Weights of a small GPT-style language model, trained from scratch on English Wikipedia: vocabulary 2420, biases.
MLP neurons of a small language model. Each row is named by its layer, matrix (up: input weights; down: output weights) and neuron, and shows model dimensions 96-191. Each number is 128 + 24 x the weight over its row's rms, rounded and kept within 0 to 255. Numbers have three digits each.
Before each neuron's rows, "fires after" lists the tokens most often just before its 100 highest values on Wikipedia text that the model never trained on.

fires after: ",", " as", " Japan", " me", " Me", " was"
L11.up188:134114131135148140146149137142128117128140136119163144117133108121093118137123134121134103123133119118133094077123148115150117152115116129139143148132098132139102083098110130128155114127174098111147127122160095118117105119112161192120110103157161100129127161131122143130143141116111232091
L11.down188:153118112148123077107125176162132115131163145128139150141118096133116149089124173137174165101129149129102107106171100135150152107134138151188098168149184094124164139100121135133153111126136107160180120136117141104094156128147128138092092086097133100143129119104132096126128127131104131161

fires after: " d", " t", " a", " th", " Th", " A"
L9.up411:114155136109121110090098125130156138130121152099145154113135150146160158117130117101140144117119098152144145156187138125143137156084124148105128085108171091110158123170134146142161164129103150126150128133132099151116145112092145101133135154141148112096084138154081150147103144111139142150
L9.down411:113133097118159133118141190116144164117173145087126126100095094111149130085154130131113113114161134116157162103159145121120119138134129121128117093127122099116122128095108132156111070158122122162141128147192123174137128144080118133084141101122094155174105123142166130138122134099107117119

fires after: "s", "als", "ies"
L10.up83:162133158128085118090171114115162121151105135138120115126149078145115114137113127119111121144111120086123119160173121150125155124163111112115144167113152146186159089167161116102133128074100135152143085104114078120098089143127091122106151135092091120134134133137090150092126149149169094094
L10.down83:116140144130172126112142115126131146116182141148097154107097061079127149119144132122171106121155129105158113122115110178173088137117108082132089171148111122159166106096106102125062131131104145138122132139126173146139128157138134116160189110163121126119107081101139144132118128131147098119

fires after: " at", " At", "2", "8", " B", "ow"
L9.up14:108150139113155062137160131119085103141147135113076125132123158138093102166131140158091109100095156091128130116161140155132139075110073113112144153154164121127132153142137107142117111132133141152107135175126157082114121091096212128129117131161150139166110125131115141127138140131119128109
L9.down14:152120068143157147123153119150149123121146118142166134152139116090102108137114154132123115105151207133123125137152126079146151130086114127088162083108118096128121125143124161141123137137163110096121135074174126134154141122093154153100112134176136165117125163102079087119132081087129141138

fires after: "0", "2", "5", "7", "4", "8"
L9.up261:141135103131116150158099165108136126116089122129123113155115103129162127179116138117144139131136117138076152092138135091127106082137076155144144152107124129133142123139149124119115079151126161136135142160170124098131114153092139101165119154130106167186136106120085123141126136150161140106
L9.down261:110154080160158155095079120174155115076095118157132124149156129124161128127129135149067122149130153156113105152129150096161167094130159126097103103121122119126094148122118081134129130133159127132130153119120160108130138134160133128126121098129099119136102134129127155178180166127152130124

fires after: " v", " V", " p", "od", " P"
L11.up64:164186121081158111140120114138133121129107115119098138095156163135154141109156115155131135105146131101117069163066148112135102135152142111138146145119163135106122120178161120131160122130149117148118136110159134136104135127120133163135140105083103139132146121146101123142141161137113101146
L11.down64:171113137138133115106134139135108118099116099161162080090135115127157046109149115179142163142127166147159122144154138155140157134099132136118099138119084128142164150123146081118122098127108154104116134101155094120140109139138086083135102128082106135174119090147146139156100166178136098158

fires after: " a", " A", " C", " the", " G"
L6.up350:137137156172119116118184152124139091127130154111124097113151151111131113157125131147102147160109162153141145156121109117091116141097104127102151140101135136192129110148161068136115121143102157129145134103076080084174138185142106136118144112132126108144101144157073152175134113134097111151
L6.down350:147113138114104092141106113112112156090126147163095085088150158129124097153145175135110168091175153108116126163166151129124112107097110112114146116113150138155153122133184094119123153125155128157146133134116110093107106156075138152129110085118097134099124129119141123094095128130124139126

fires after: " one", " se", " there", " cre", "e", "we"
L11.up9:181090130123149169101114110132109133156123087144169094145132123147125126140132093104149090147131126143151156150142153134145088185134109118127157134122134133153164153120124136089122087110141134128106113145142141102111140133131157128139129166117125097152150159148112111146140113151075134091
L11.down9:125137129118092135119127141138135137130163129137089135133119118115142074089140159116188170146136121161143120112196097112126092129111144143133119132132097132104151092142136099136137130150135132137143128133086122124132110121119105123140136141121103119082127130119118146123111144141146163095

fires after: " the", " U", " a", " F", "U"
L3.up72:143091089104117162093134152153159088128120120114131096113071103128097152115141127119168142126166146113134150142126130117144132074154148108122113173118101142119123163102147141133158161134139110126132120127150116136129120135137117170139112120173127140110101138125165109078111121138151109104
L3.down72:126076091103121151143163128107109118123129145117097133154092100101100108083092113147144119126166110110143121133110126109166109086124096140117107127165107141111215156083153146125143114144122108153166157128140140134158110122129119170103088154173130169115138120129154121101129142131138141137

fires after: " re", " was", " co", "ly", "\n", " he"
L9.up493:106157112138130115130147113125103155176154098115143098164141112147097137175097075153130130150108114130145117097154102143141151155120118132133136117124189120116132100167111150114137199147114138112131128124139142112136152107152128135162132137137135133148139116080110131140164131110102151152
L9.down493:120113057134141148144122090118107117140147122147140134097121138110093113140129113154110142110102172120154096136149127081171103131148112140095087172127065098093157156129143125130148112110141114108182138116146133091145147122111146141117153121120108154147136139127145163140136126098123133161

fires after: " im", "m", " port", "igh", " man", "per"
L11.up538:149158124107128100091152106160113131141139100127151103142102111081118126122139103175099143126172126172178135120100095121175110135130138171137147132091106146138136125119114124107114135090099154122113124144097112133083110129145095145129123148120134097142120132147141187131136117094115121137
L11.down538:119142167156145165123123135153115123121142108096190119151133102156112101131136112120145139165130080146124060114098123098104139107133147132116155137133090160157120094127100117124136125118113106161142115118139127108102158122124123124079112104131121132163123141113144075142107146175121164102

fires after: " C", "r", "i", "v", " r"
L10.up404:155095126134128121123107161173126149131160080123140123122099125138112119184140107122110142151122184110108128120101146138105110103110132174127133136121159121156129144152151164134124146148119156119062118105117128132115131142134097114110128168148116121074086105114122124125183093106121181131
L10.down404:140130103176137172131152138163105105125152159149155096144143118086104074147137157112098124110099088150105086174098144112155149073089136114134122132141124137135147078135108090128127125113152064127100141127148127116146149169081162121075163135139139137175105142135104111111138121131128144098

fires after: " the", "at", " cent", " spec", " sec", "The"
L10.up380:131140143146140119089171164152147111090155167082115126127121089142112128182134118103122131108105111117131093158113195110100145098148110144153125188131115098140113143113124135114146124118094150123116141134092109119181146175146139164129097154104096133103133112145129110141104085141115143144
L10.down380:120148110123097135166123105131117154122128131107140120128050145126119144109098143122137102156116123143110119089135132113146117139162172128149106117106152123128175120122111130135131111108130098109118117114156158142115134124144097097123134119125151175125166093136136121167143120169142145205

fires after: " B", " D", " G", " C", "cc", " c"
L5.up474:175096125126103119125147110107105128125150114131105089099109112110116128133155130115093112130100155162117157134112106139136118121127107159105113151105115107142123169161164098199136156132095131123161113200122165108096132149113154128138160161137098139147093124126135148122104141188153154116
L5.down474:116124124126097138107133139090103141163107139124143110137127120093094114123140173110198152161131132119124161087169138087140085076102097142134116109152168132153142142144131129130074182127192172139105127141095130138129111177120164134085178106162103128079120138133107112154128129112120140151

fires after: " No", "L", " R", " El", " L", " Vol"
L8.up462:129115121139092095180134123165129165090085115132144106106165142134135123111078155080123130148157122147113116121059130104112140161131139123111108140131151134142087143158084120127144103104137095107091186041155128135113114073156108101181121137146151150102133155146092115123151112129142157087
L8.down462:126099146119114144095139125156111151165142146090127156093152098104140124114136125143068155095165143093139092103137144097133141092111120127120144118132102114135183128143162151143119118117147149127164113133101132112091139158113124098173136089113108154087104153186150138121062108194124112131

fires after: " th", " Th", "st", "off", "p", " ref"
L10.up181:125161112137106118079144136134130150171142176093135080159106129107131134151136086149132161144134094171097145158144106134164144113133082154106154107156115177133149170109149142115128152131132138149110142129161121098118151075053110130153155164149093165112164130138133163119111103156131123112
L10.down181:132099137099165119139116128133184141120124156143124142131148111169120111174165155136107107086131088102135130095105169154083130106137134119137115065128162099136106128090114147105124128151137089152116112182100123151123123149113135125111158122107109139123122097089098116121131148129100151106

fires after: "\n", " |\n", "\n\n", ")\n\n", "=="
L8.up445:119110096121145161142117114180133133123115111127117124163140127126108113070162154162144114149121146153167118151122135116133111077108122129080129127120106086157091129106139124132146167152123139145145156115171146150082112121153050142124128141084158089136119144135116139109130122151090097120
L8.down445:137150164146146109128154137122117095123111162124146128118093091149100179094102117131132176101144126161119156160165125164150139144152145073167127148103108130138109129123141181127107112150118157120100125137159114105143132161158134121130137101095080146161156157084148116072128132134130124145

fires after: " as", ".", " and", ",", " is"
L11.up60:143137151150162115120098150146154122092134174120139141107138131107167134110082135102138122162148175113149111153101136110170150087113130109121158162140154110142147102158144092071112162159121129134124134102125121134129134115145111142119135124132135112112148152103159125076143080122099143116
L11.down60:113113112099142127145123134103103108166121114111131104139124168123134097108119070182127114146145156141130093155143118098107122118155141118159153116133188108103113142123125125194130125146143137145088121171132173138135097126097140164157104114108146118160129152142154113095127153078158124187

fires after: " cont", "S", " age", " Cont", "res"
L9.up353:144192149053136117127109134107140112131145131151144126130135162105107192128113091162126137137142112142095133096119125161133128121166133139156165154146092119109084108125150074142142109146101127119137148137149109143080118118168109119107115106101082156143142159126095128124161168175171102084
L9.down353:113149084144115132149178149138136136101152108152102121107166076090193120092117142158168097159083090095126107172140136133177134121110097126110112099154118128124112153143138113116136140122092142114153124153083105085105154144129095122138151167095115140146137098125110144102128139106133141125

fires after: "i", "a", "y", "e", " T", "E"
L11.up300:102123088146122129115138125136150165125065140142116120148157153132145101144137114111171142110078145124153120096150175104133135119118105110124123148112163121175121158135147140122140106105117147142125139124089100154135140128142137104108085128148093197134115169170133126095151135125099134142
L11.down300:172100108127133136146122136098168165101097140087154148133143088127163104067140120154139137096132155095167139133155116161123103095122055164166126137109069133115138136107133104163158132113122112127129161157097127089106160102126122098124152167103133158075127154101092115127143139159160118112

fires after: " a", " the", "-", " O", "A"
L10.up104:136062174129115099154135118130132108079137159138176181112142151136114099114128132120120102112172141129194121174131143106126127126128145150156134095118116094136124166161155127122149139116136124144154135149128158131146103124110165153159125111094130076125130082119122108123095156124165158122
L10.down104:106136127147157123108111159156128129158160176166122133125141132087135108135130115130036160089111150145127102086109129155099075079155095129171100165176146181154094122139120115180155153110115109138136095143100116150095092132130133148153130152134125098110138149079097112115132142105138112145

fires after: " ", " is", " over", " has", "1"
L10.up295:190136097159109129146149143122171113125107091126162129136117130126156140135117119134139097130128076102123136102166138123136086111169086133104167118100132121137103141133137125123114109124099135165150135158109076150128168160127108158118137136143119154099140144137101126144109118115127120130
L10.down295:109121057120133118128145114121143118160139110091176165130138156094129123130119126131113104150126169104148093169140124127126118114128113175182090135135144097109066135152122106134086084169102182107119171127115130150148173148106108114113120174124123122166099142127150114153132109165148129143

fires after: "it", "et", "s", "z", "t"
L10.up464:120116135102106082151175147094149104094122139164135095165123098083085181137114138150125137099104121126151110134145166130111159118164112131172140120106097096187087148151148174106086145108097156151143145114120130122130122133131141126101093149157115123132100113101133136155144103153123132095
L10.down464:114126153164188109120127116106124133087115136121108138125141078142120132141127126099100133127140128181153114154136138115141129149124115155096128149094097160121136112107116125163127141165128079125158151137174135120144145089136136110089139078111144139130092148103116161160098129129154127046

fires after: ".", " as", ".\n\n"
L10.up10:149112149133117137138167117140124134051158132127144079113102117159146128128106133142111103169110148124153124113154100110140124118112128078079179185107153118105100113138130108140124104135135114087144133134184116135134097105181128143125140147149099122140140172121138141118152148149147156138
L10.down10:189117120102116120119148149138135105153114152109132127158145144144155117110121142131087141128151199094138098102122122109101140133155116090161141149160125121108093125123093137168138145141117133176126138140153119109124073117144123124090127126171119102113092062120186088117170151154149119144

fires after: " one", " tw", " h", " se", " years", " ear"
L8.up49:116121103106150132148140168116139148125112144129145104175131127118118103125107146122135105152088146169181165138198154110133152078165117161119123110118100124119164125101104114113127103129105169100118165120150207132096120126158144139147131130149101152127132141162091108076133116180135126108
L8.down49:118140140179150162119136130121101111153151143128109099084076114149192116134134153120056173143148098135140148142127091175143103144138101107082137127108126140133136105160159136109109127117129154107136111124115138113118117147151115122104136114132130090140140094106167127117149156110125144125

fires after: " ", " (", " T"
L9.up343:122108143129110142142173111122139135117116064153152148124112148150127151134117135141127132167112143094146163112158162148137090150123115143132120153140114124146133143097088111123123136141095135138143133110150122139158099096104094136083151115104099106117164129165136134136133063167148107118
L9.down343:142117090157156140153110136150102129127160113145144166146138163107103081188164126137139110147166131103093119113101140158150156110137137156115110121139111124106164103146123105118134170146170113077142152101181139147098112132115119097114146140135106107147085142118136109110134094144117063131

fires after: " |", ",", " in", ":", "|"
L5.up422:115092144145150089153149153138119162095095100145145160101144119111142115106141119163125148107100110147171137104120132153108096101152125151118149122118139094148126110135137105094126148131135109120105116160140135141122078094129170096089151134142109176114125129114134189116114078103163127118
L5.down422:134150122149101125112165118132142134124117112080091145135155145114122113120120106149102124134117140100103132152176095120137066155134102132134110121171163155107137115111167106159120132159134102123160129169100127143101107141126035133115121115147089116148099068112167122123146133094113174176

fires after: " and", " the", " a", " an", "0"
L6.up50:132101154109161137133124173134126118085113129150136129143099105072191123140114118124142133101147205107111117116140112113109122112138129139109175170141138149154089141099126132113130158133152168129154195096143122120152126117134146115092128138146150130064155164131134159139131083146111128122
L6.down50:127167150126139134131129115141095111180169117084131098115163108139086145106138134134182148132131114119169160108149111152123122111114099115118121139173109098115115139095147163137090134141164140139145112128124126120124101091084114195136149121120104129139147131130194135153138121118118092124

fires after: " ", " sup", " Sup", " c", " en", "-"
L9.up323:126134091145130150150106122121074128099188104130150129116148122115129126177172123163133115142124124141146114155153152144102104147161134138152139140134163109087137178123128126133102162131095127141087134163117134156142162105116146111096160148147149096092149132144139155112130121158099135150
L9.down323:093127133137142132120114165113123128128162079148159142151112141128170115135104118095095108129126130126111141171103140156156121188116158139172133106129122141146122101124125073147147118172193102135121147136137096140105142133077163106106186132143116163107106148137117149133137101168151105129

fires after: " the", " sup", "umb", " reg", " at", " of"
L8.up105:104095123118104142082111130104137150127123120193154062140157119119114108134124094087128131104107136083124116100165174117102106121158135118138133183091110114110106124118128135113135113134113103150091094131143156107116160141154084159074136133110131117098140148137177148117086137114166149147
L8.down105:106099152105132170127100155131119117154152202116115131121103171137124154128060168130138107135108123147106148111155198111173109161140082130152133137111132122135155127148166133149169117149122087116111154120134135110140122130100153111131152103122123157101144125142151071173111136120166103133

fires after: " con", " In", "In", " ex"
L11.up508:136139138142098127092131112135130112136163092143141103130132144116133128132128112103153072163126113126123153145102124099158143098151141142125132159109115173151115142139135128119135147125124090107123179147130117159138130113155109162162127104101125141140135116125118152130132144134125150083
L11.down508:097137149154154173090136136119102114140139114125117140145126117082097087130129127121153110129149121136110120111126112143113165121161164111108112120132115169082116099154180071113143171157105118121181133079144091126105147133134126101171128137134137141108070122120140103129177132119129150152

fires after: " V", "V", " D", " v", "r"
L11.up556:140174170151153125108126143129122137117134101124152122103153097115178170134123165113155075114118117156107172126097124126101097122132119124155111112144142091075133117131187141133153197130123104065127093161149095182138156098127147102104161152121101147098149129169122158127108123108131140102
L11.down556:137153104152082123082117123123142154124142161110100152157130133119130099160102164172134145131113111174138161137125115097104126163092124160193138125166070143132062090110134137151126137133117121158139136098157125147121115121143114141157162103124137176117115087103094129094115137097178143161

fires after: " l", " L", " Al", " (", "L", " al"
L9.up34:108151130109147166149125125141099113147108115114132122095128126117144148146128124129101134124138139163112117156090123102089117173139130164131132137109115093104140120136110124134138098128143115134124148124141144107120096168175148097128067136155133117118118122125126147138144094136134167122
L9.down34:096124135136116109159107108168140137127101124150145155089120127092097144121147140140138108146126066139116137107116145144115125104112125182127164105196141125137102141148130134140117111113100187129137151122068101128149081152114158115147173110150114149104098155153133157097103140129190079158

fires after: ")\n", "\n"
L2.up316:118124174115149139135150128115116083134154110129116160137098147151109134133120131123126077158129118144098106120128122137179107113143137120144095134107146093129121126133120116150165157142147095153063119092147108146146123164110085096153097144124131156182143118135125070155180115143104150113
L2.down316:125159166098117130151127110138133115134157227147143062172166138114114130102131148097144158165116140095094153137149130106118127146126150145157164112086153140143103120142162146149092112113089086111134115141153155132116103146129148069117088136120126157149146164118177129133107136135117158154

fires after: " (", " was", " is", " |", " re", " sub"
L9.up290:135124086172084118074136092149078111131112141116188149142153113157137077090108115100130099201138129115134124133087107134165134094132090124158102132123172113141152126170110134086145142148108124115144149102138117105090149151144147142127114132085143102112119159131115166158164096121100110133
L9.down290:121133092136164126160142134110116110155132164164151122129100098114149161170118091106122132153121088113115120137133180129165089106165119105139080121129134153129143147124146132133112101105132139175104158138170123146125123148098097083113109163137089149104135112125146185148093170149101102117

fires after: " inv", " ex", " inter", " con", " re", "r"
L5.up176:160160129120081124104148101145133112183149068158119137128118118123102143141156109127109107140170081098117136113141166163092079119147137160150156125124170130176129121138153145126117120148114069087081131113157139160173128064129127111101135123128142143136121134137119153149141137144162135145
L5.down176:151133091114115136143108123109133172142126129143131108109183123100162096098112125130116168092111084109082130140187107135178129133074141148126123139084119130140124130131153162141105139128111161134115136122156139073129109148140169143150101109132139106165134110083122143112150109134102124167

fires after: " s", " f", " se", " S", " mi", " l"
L10.up48:157126104098143127178114102139105097135132088120140071104085115175130133153137122159147136116091125094130130147148142125125101104130079156091100102178110131131127143140111120136109162131141130133149142145130097136146162163167146108124105086148121089114118140109072141144155102109108129103
L10.down48:093116122112137112111143108145118094170107138114111125091094137159123170135152109183152121113124117095174153174110136092170107141146142132139082111158156121130140109129120111089096124158148128149124111151084121100133109152101109137129074107114150139180159123119123161175134135159113106111

fires after: " in", " A", " H", " B", "A", " the"
L9.up228:117110170113124079171150120122104116132124142137141116158117145086155110108157153131123118081098149143162140149153156149112138144135121119103151110123082125139146139086129109117136130146081107136169166122093132147160124138137098141155125098159121146124137125154102195105113142103160144094
L9.down228:177110088107154128156109131104134111176113113104156167155110124099121110165158138155109159163173101137128095129154150119080117095087125132112112105097155105195126149140094106131144134131145164109136085077121102059124089125168137146102142108115123138102131132118126106142147176136146145109

fires after: ".", "==", ".\n\n", "-", ")\n\n", "op"
L11.up414:114176165142098134176120104128133131104119141131130148168101122120107155112106145158122103119125132132102069102146150148124112143129125106112134087151103113171108159098125147098137101141107088113131145077195118177124107114174128130114124177122150129125116132113133140143132132121145141133
L11.down414:148099142154126157135128147147121095149137125121129113151140097117127119113094105111138128138062140144106128146125104149083099102123103080123155126132143115121088145125150162123136122161152133149091123150106107147135110148129138089148185186098113164105131148128180140143116174119151132121

fires after: ".", " |", "-", "F", " Cup"
L8.up168:135106114120120102131116163139107158101145121178141141092132136124151129111121131139108112101133095140161125129131111143126131142168162104127110108118114081127177128103140065137131161147149111108104115149148047097130081102133116167108167131118102095139118137140116130088143127120147161114
L8.down168:124146124130163116144130104144119115087157162097112119148189110144117132171096110161129167109127132111165126108097129160144151121136125114145127117100096141166093127115140107108111123132120111111121115146149121169120076156112155077127103112130161107094100077125128098125160143138092154094

fires after: " G", " /", " S", " B", " R", " P"
L8.up132:117104102124158104077137136107115131107154133100115110127132147121105145145113129076167102154130116107127122109110157151113134137141127116102141149104159102142063125153097121148107139156113178098174110113142131118125093122093132100121149089188107120124081125121122150147132169149168142090
L8.down132:103146118129114132123097114083163119152146100080157175128123123125145132115186109113137165088117128080126139105138126096125137158139128141140140152119074106116100139144146149104108147106078128130134135135085159115117107139122138138107119123151128146134105122113148210114073111130109131169

fires after: "h", "r", "m", " Har", " Hol", "ol"
L11.up380:116158095138119125143133147127115113111152117126087152141150116115100119131107103137086101107132060127116125160176148126099145090085122144157149138118139103123171105125109146109129106108151141165159123117131132139072140151125138144127116091144094149070146141159109175121166111105109119124
L11.down380:162092113188121133153163109093086106158117090151179156138152123150168096121114098098121116107144125118142123162124142159149126108080103129126098129126110127145145119143069141159124120103082079113135149146156155111121124158128140119160140061117135117114089151130107150128161139092129118110

fires after: ".S", " No", "\n", "..", "("
L8.up437:137143160135118120105138122174161168113144139129140175125125145129121096136150148134144134105154101111101147111116172149149133152134139113092111120159123090147101113131069117101176129126119149131103174091142126128115112152143098089101140149080134092116189150133137142146158163082134142125
L8.down437:144144153119110096124146138130127143125108127137154101162121148127124141121132148140110144122125100121116117131138092096077137124115089146096105142122094128084066116158122124139122136177108109134113115129127092135100145128120178106139134161169125081092123130124107143106128091132135140121

fires after: "e", " Le", " att", " le", "ie", "E"
L10.up548:143146147113158107137088138164125110112109122138145123133156155169129142138138132119118098114150160120099127057156144097113142124145140114133129167103145121152122098138128165099115126134113093145148130152168161161123134125114120100069134108141139154153143163131101148142156139122097102127
L10.down548:135113148129124185151132118111112133162149141147186151180157142135108088127122109110124135071154145126073110136104145140131117134137211142115131150110119081116164166168160116146141130133130112113128145133106113121115140139121178105132136155121137120118118116103114127092120073113165116119

fires after: "ur", "r", "ol", "m", "l", "ram"
L9.up295:125145127116154122114121143146120122121133125108128140118093119101133064139129108100149119118142144121161140110147076165120111154136132165176136128057188122130121169130157135120118160070103116095134131112111130137083128127115128100132115137173132148092129162130124158139123144089118098107
L9.down295:128142180112149130121121156101128163112130100141156138191156141138160097147166119129100112115131118126123120148122140138168138147111120130155127169148097096109101047115110135115128152100162078148106111135147135103143120177140103162132092085099138144142126129114119138070146101139130131107

fires after: "0", " a", " ", " A", "5", "m"
L9.up145:139130099158112126103182127134106125086121125139172087088113115120112142171122143158136097104124133070159155133087197136096093069138119134149159133144132082126136099125123122135115126118120139119074145124133126129112120092152120128131138121133094106140123116174116118156158106172103123116
L9.down145:136113151116126144162133094115142161153106128150118145098132159098064124171184126096116123091179107121124111128106105126128142093076186081153136104116147140128112122149157096106142151138188147124156142144112077150132112147104115139102168111131180168134132134117120156124099147115132124112

fires after: " p", " m", " c", " s", " l"
L5.up503:124106131128159121140178108150160131137145124162169161098123110110122121118119176134102134155065116100143179128123154111119118134112143098139143131138103160150051141137138105109095158150130121150112147120106129172134143167155099105122162091139131131092076124106108139130129170071141131152
L5.down503:090123126085152147094150149115134116169122155152108155117121167129144151175146115132118098101128124116113125150143123133112193122102110092081111093103097119136103134120113138137101091124140125127118149189094108154089108142135134128104186108135100121156123096116145166120116154105122138143

fires after: " sur", "-", " att", " un", " en", " Cont"
L11.up15:114127158123114161142104152118124111152110138144126170167142156100118103133151119124118141101094078140105094156154112141087090107130139115136142128093074132157127182108132091132117199146123133168154119129127109175120104160146124127104189172132150094109135140149126166111135144164118131119
L11.down15:148100128111113127120135140124142106138125136106104135137138124157163135151111130111173099163098120116139149111150140079115125094113144141124143134131123151174158178090111097139086151154147112108174139133109091120155153118056144088103156070132147116099103196131132115149127119109126148129

fires after: "\n", " at", " of", ",", "==\n"
L11.up310:163145127109150126060162101121121081110139129131160146114140120136127123123090149115111135118138128113135066147129107136095128149089146114145136163132118116140139139125131109107114124127097140173132125133147136148136137114133116211136138111135114066109141131133138135154121146138172128104
L11.down310:125119126139154102138131140088051098143140144170137194131157127130173156158130120138087142154137144128120152143147140103124147150125127112164091162133129105109141103118160120138102116140118144164098118135101147109116126142096112132153098126137134149103152112120096119132140125111099075096

fires after: "s", "os", " S", "ens", "ces", " "
L11.up390:120162113174094135118122129167140114136124103156105105151107111159135133120116090139146150156065090110143101136126135148142125137093122130111124144112135143127130129147105132100095180157136140126108137104130101136121095100107108171178110109073093114157102136153122133135178117128153134108
L11.down390:100146134105147134146150150097147125120121135149139148104117145108102113130124136121114142120138130113117120146136133152128124153149094132129158147123112131153167106113156141139120142117133113080155148087142114126170101137092112143125132090142119095072083123113135125156087131094153113105

fires after: " V", " qu", " v", " o", " N", " sp"
L9.up296:168149170102124080121143156137131115142102111031136131129134146140118128075157098141124116139141124162133141122132152154132127126084101116140120133153155158080128093151135098142134157155125086128135117119148109119099113145108134114108160130141115106095128109138140121136101146145149170094
L9.down296:167148104125101127105151115150133046107113125116136111136130113107132117112120141121148163153101129132104146107122120090137081119130159119170133159124182121106166165108133130126151078094142152110119135149086106138094121106100144139106139105126161162140127123100109157121154109163089096156

fires after: " at", " the", "he", " I", " At"
L10.up15:078162127139148153108133152104125159138126130115119101185119094129124117140148076139109106125110161123178125158129114072090159135148128136149112100116162126121108098132120137103133094132101116089099114193140156116098125111148156122107137131145140100162124156111150140100127141131145132156
L10.down15:142162103150154175128127145134155130143143125151127097137113145130111104084101093100102125122106080119171121131122122096132113084123108125146129161136121148188127134118131093111169091052155146096122129115147132126174126118155152128088085160102154144135126112186167128091114136159135097114

fires after: "at", "ut", "as", "5", "0"
L11.up462:110133123180128179151096151093124164076147142137139088163096131079140137142081109167129141097114120121138113122155122132111113099112082132094106189118126126167130157092145107152125111144055121129137111122144117130124134122129115132117124159159113144109106138165131168142172114160127116118
L11.down462:099163139124117129142119190104159095155106128133184105131126148137186130153140069119114166170093117115141125115087164157091110114160127108110104128126100155166143189167136156128164158120175148104117103123144102136124130131117137079126094095149171117137117175110083058163160109123164124131

fires after: " in", " s", " un", "s", "un", " se"
L11.up28:096101110130095120130103106125139137124113129112140108122121135119144105167130118139138144136102124100184137124116109160119124143151124139132128150158140111136125168100121112132168140136138145131144136122146145150131128172130152102145099121139179151120130132116115122172165075140140116114
L11.down28:133120108136119142111113162132151159133136108163089134138151116126163126145142152077091137102114150119116090111153120188119118091099136150087153126134162097131144096110133174116126165089129107093107106178159096097092108158076147085124147101113091110122105106117175123095114158139128145149

fires after: " |\n", ";", "|---|\n", "\n", " |"
L6.up268:176132139168149113164128114107102117121132108177153162135088169143120099139156153136087127148127112154116124117077163120121086100141100145122126155117131144139113139152156101156108085115132126143091156135161115144137126133136101123116162140130153148110099114147096136134167155096102139103
L6.down268:077054125100125121113166129118126165130110145101085151123131147133152097136126127142088151139149095081114080123114147143145137139188141148136137164103133169129157135131126125161156125149126156133101119093105148126159175105131127115119127151136159166120145121134124132123141128160123111096

fires after: " ", " to", " served", " in", ",", "″N"
L10.up444:178098111150141142104104144133125099115125076125141111105142126144063119123107146105133185146117132124143143108161152130115099096058106154114131119128128084140169098116153132141122103136175099131143110113142134099112131144123116143092112128133123138098142133124099155121151070144140144125
L10.down444:148139134141157135137146174092152126131123115108106121080132136054125155147075130157085150110123137109115155122133126132204143117110178147119137156139148184113137099116110111142110153129130121147153123086094128108120149094158141123134099113139142134126124116125104129134165110116104147125

fires after: " c", " C", "2", "8", "5", "1"
L6.up431:175134142162136067114144144092145091097102111169141140135136122133095144135116189132151150130147115129143140121117180110096123076112124136135143133122124158104123137141130085118145144147115164112078140111141103147158140195107126086117152127141129108119167139163119155144155133173109132132
L6.down431:156106129152154113127103110131127102134095131152139200134126098163100079124123147089149135163187128161165121100134177119125133088119136142135140097134161104121103104125096092177134107103109124142160138116126109105103142151130110105131138122120125168114118088096106124105106106069108112122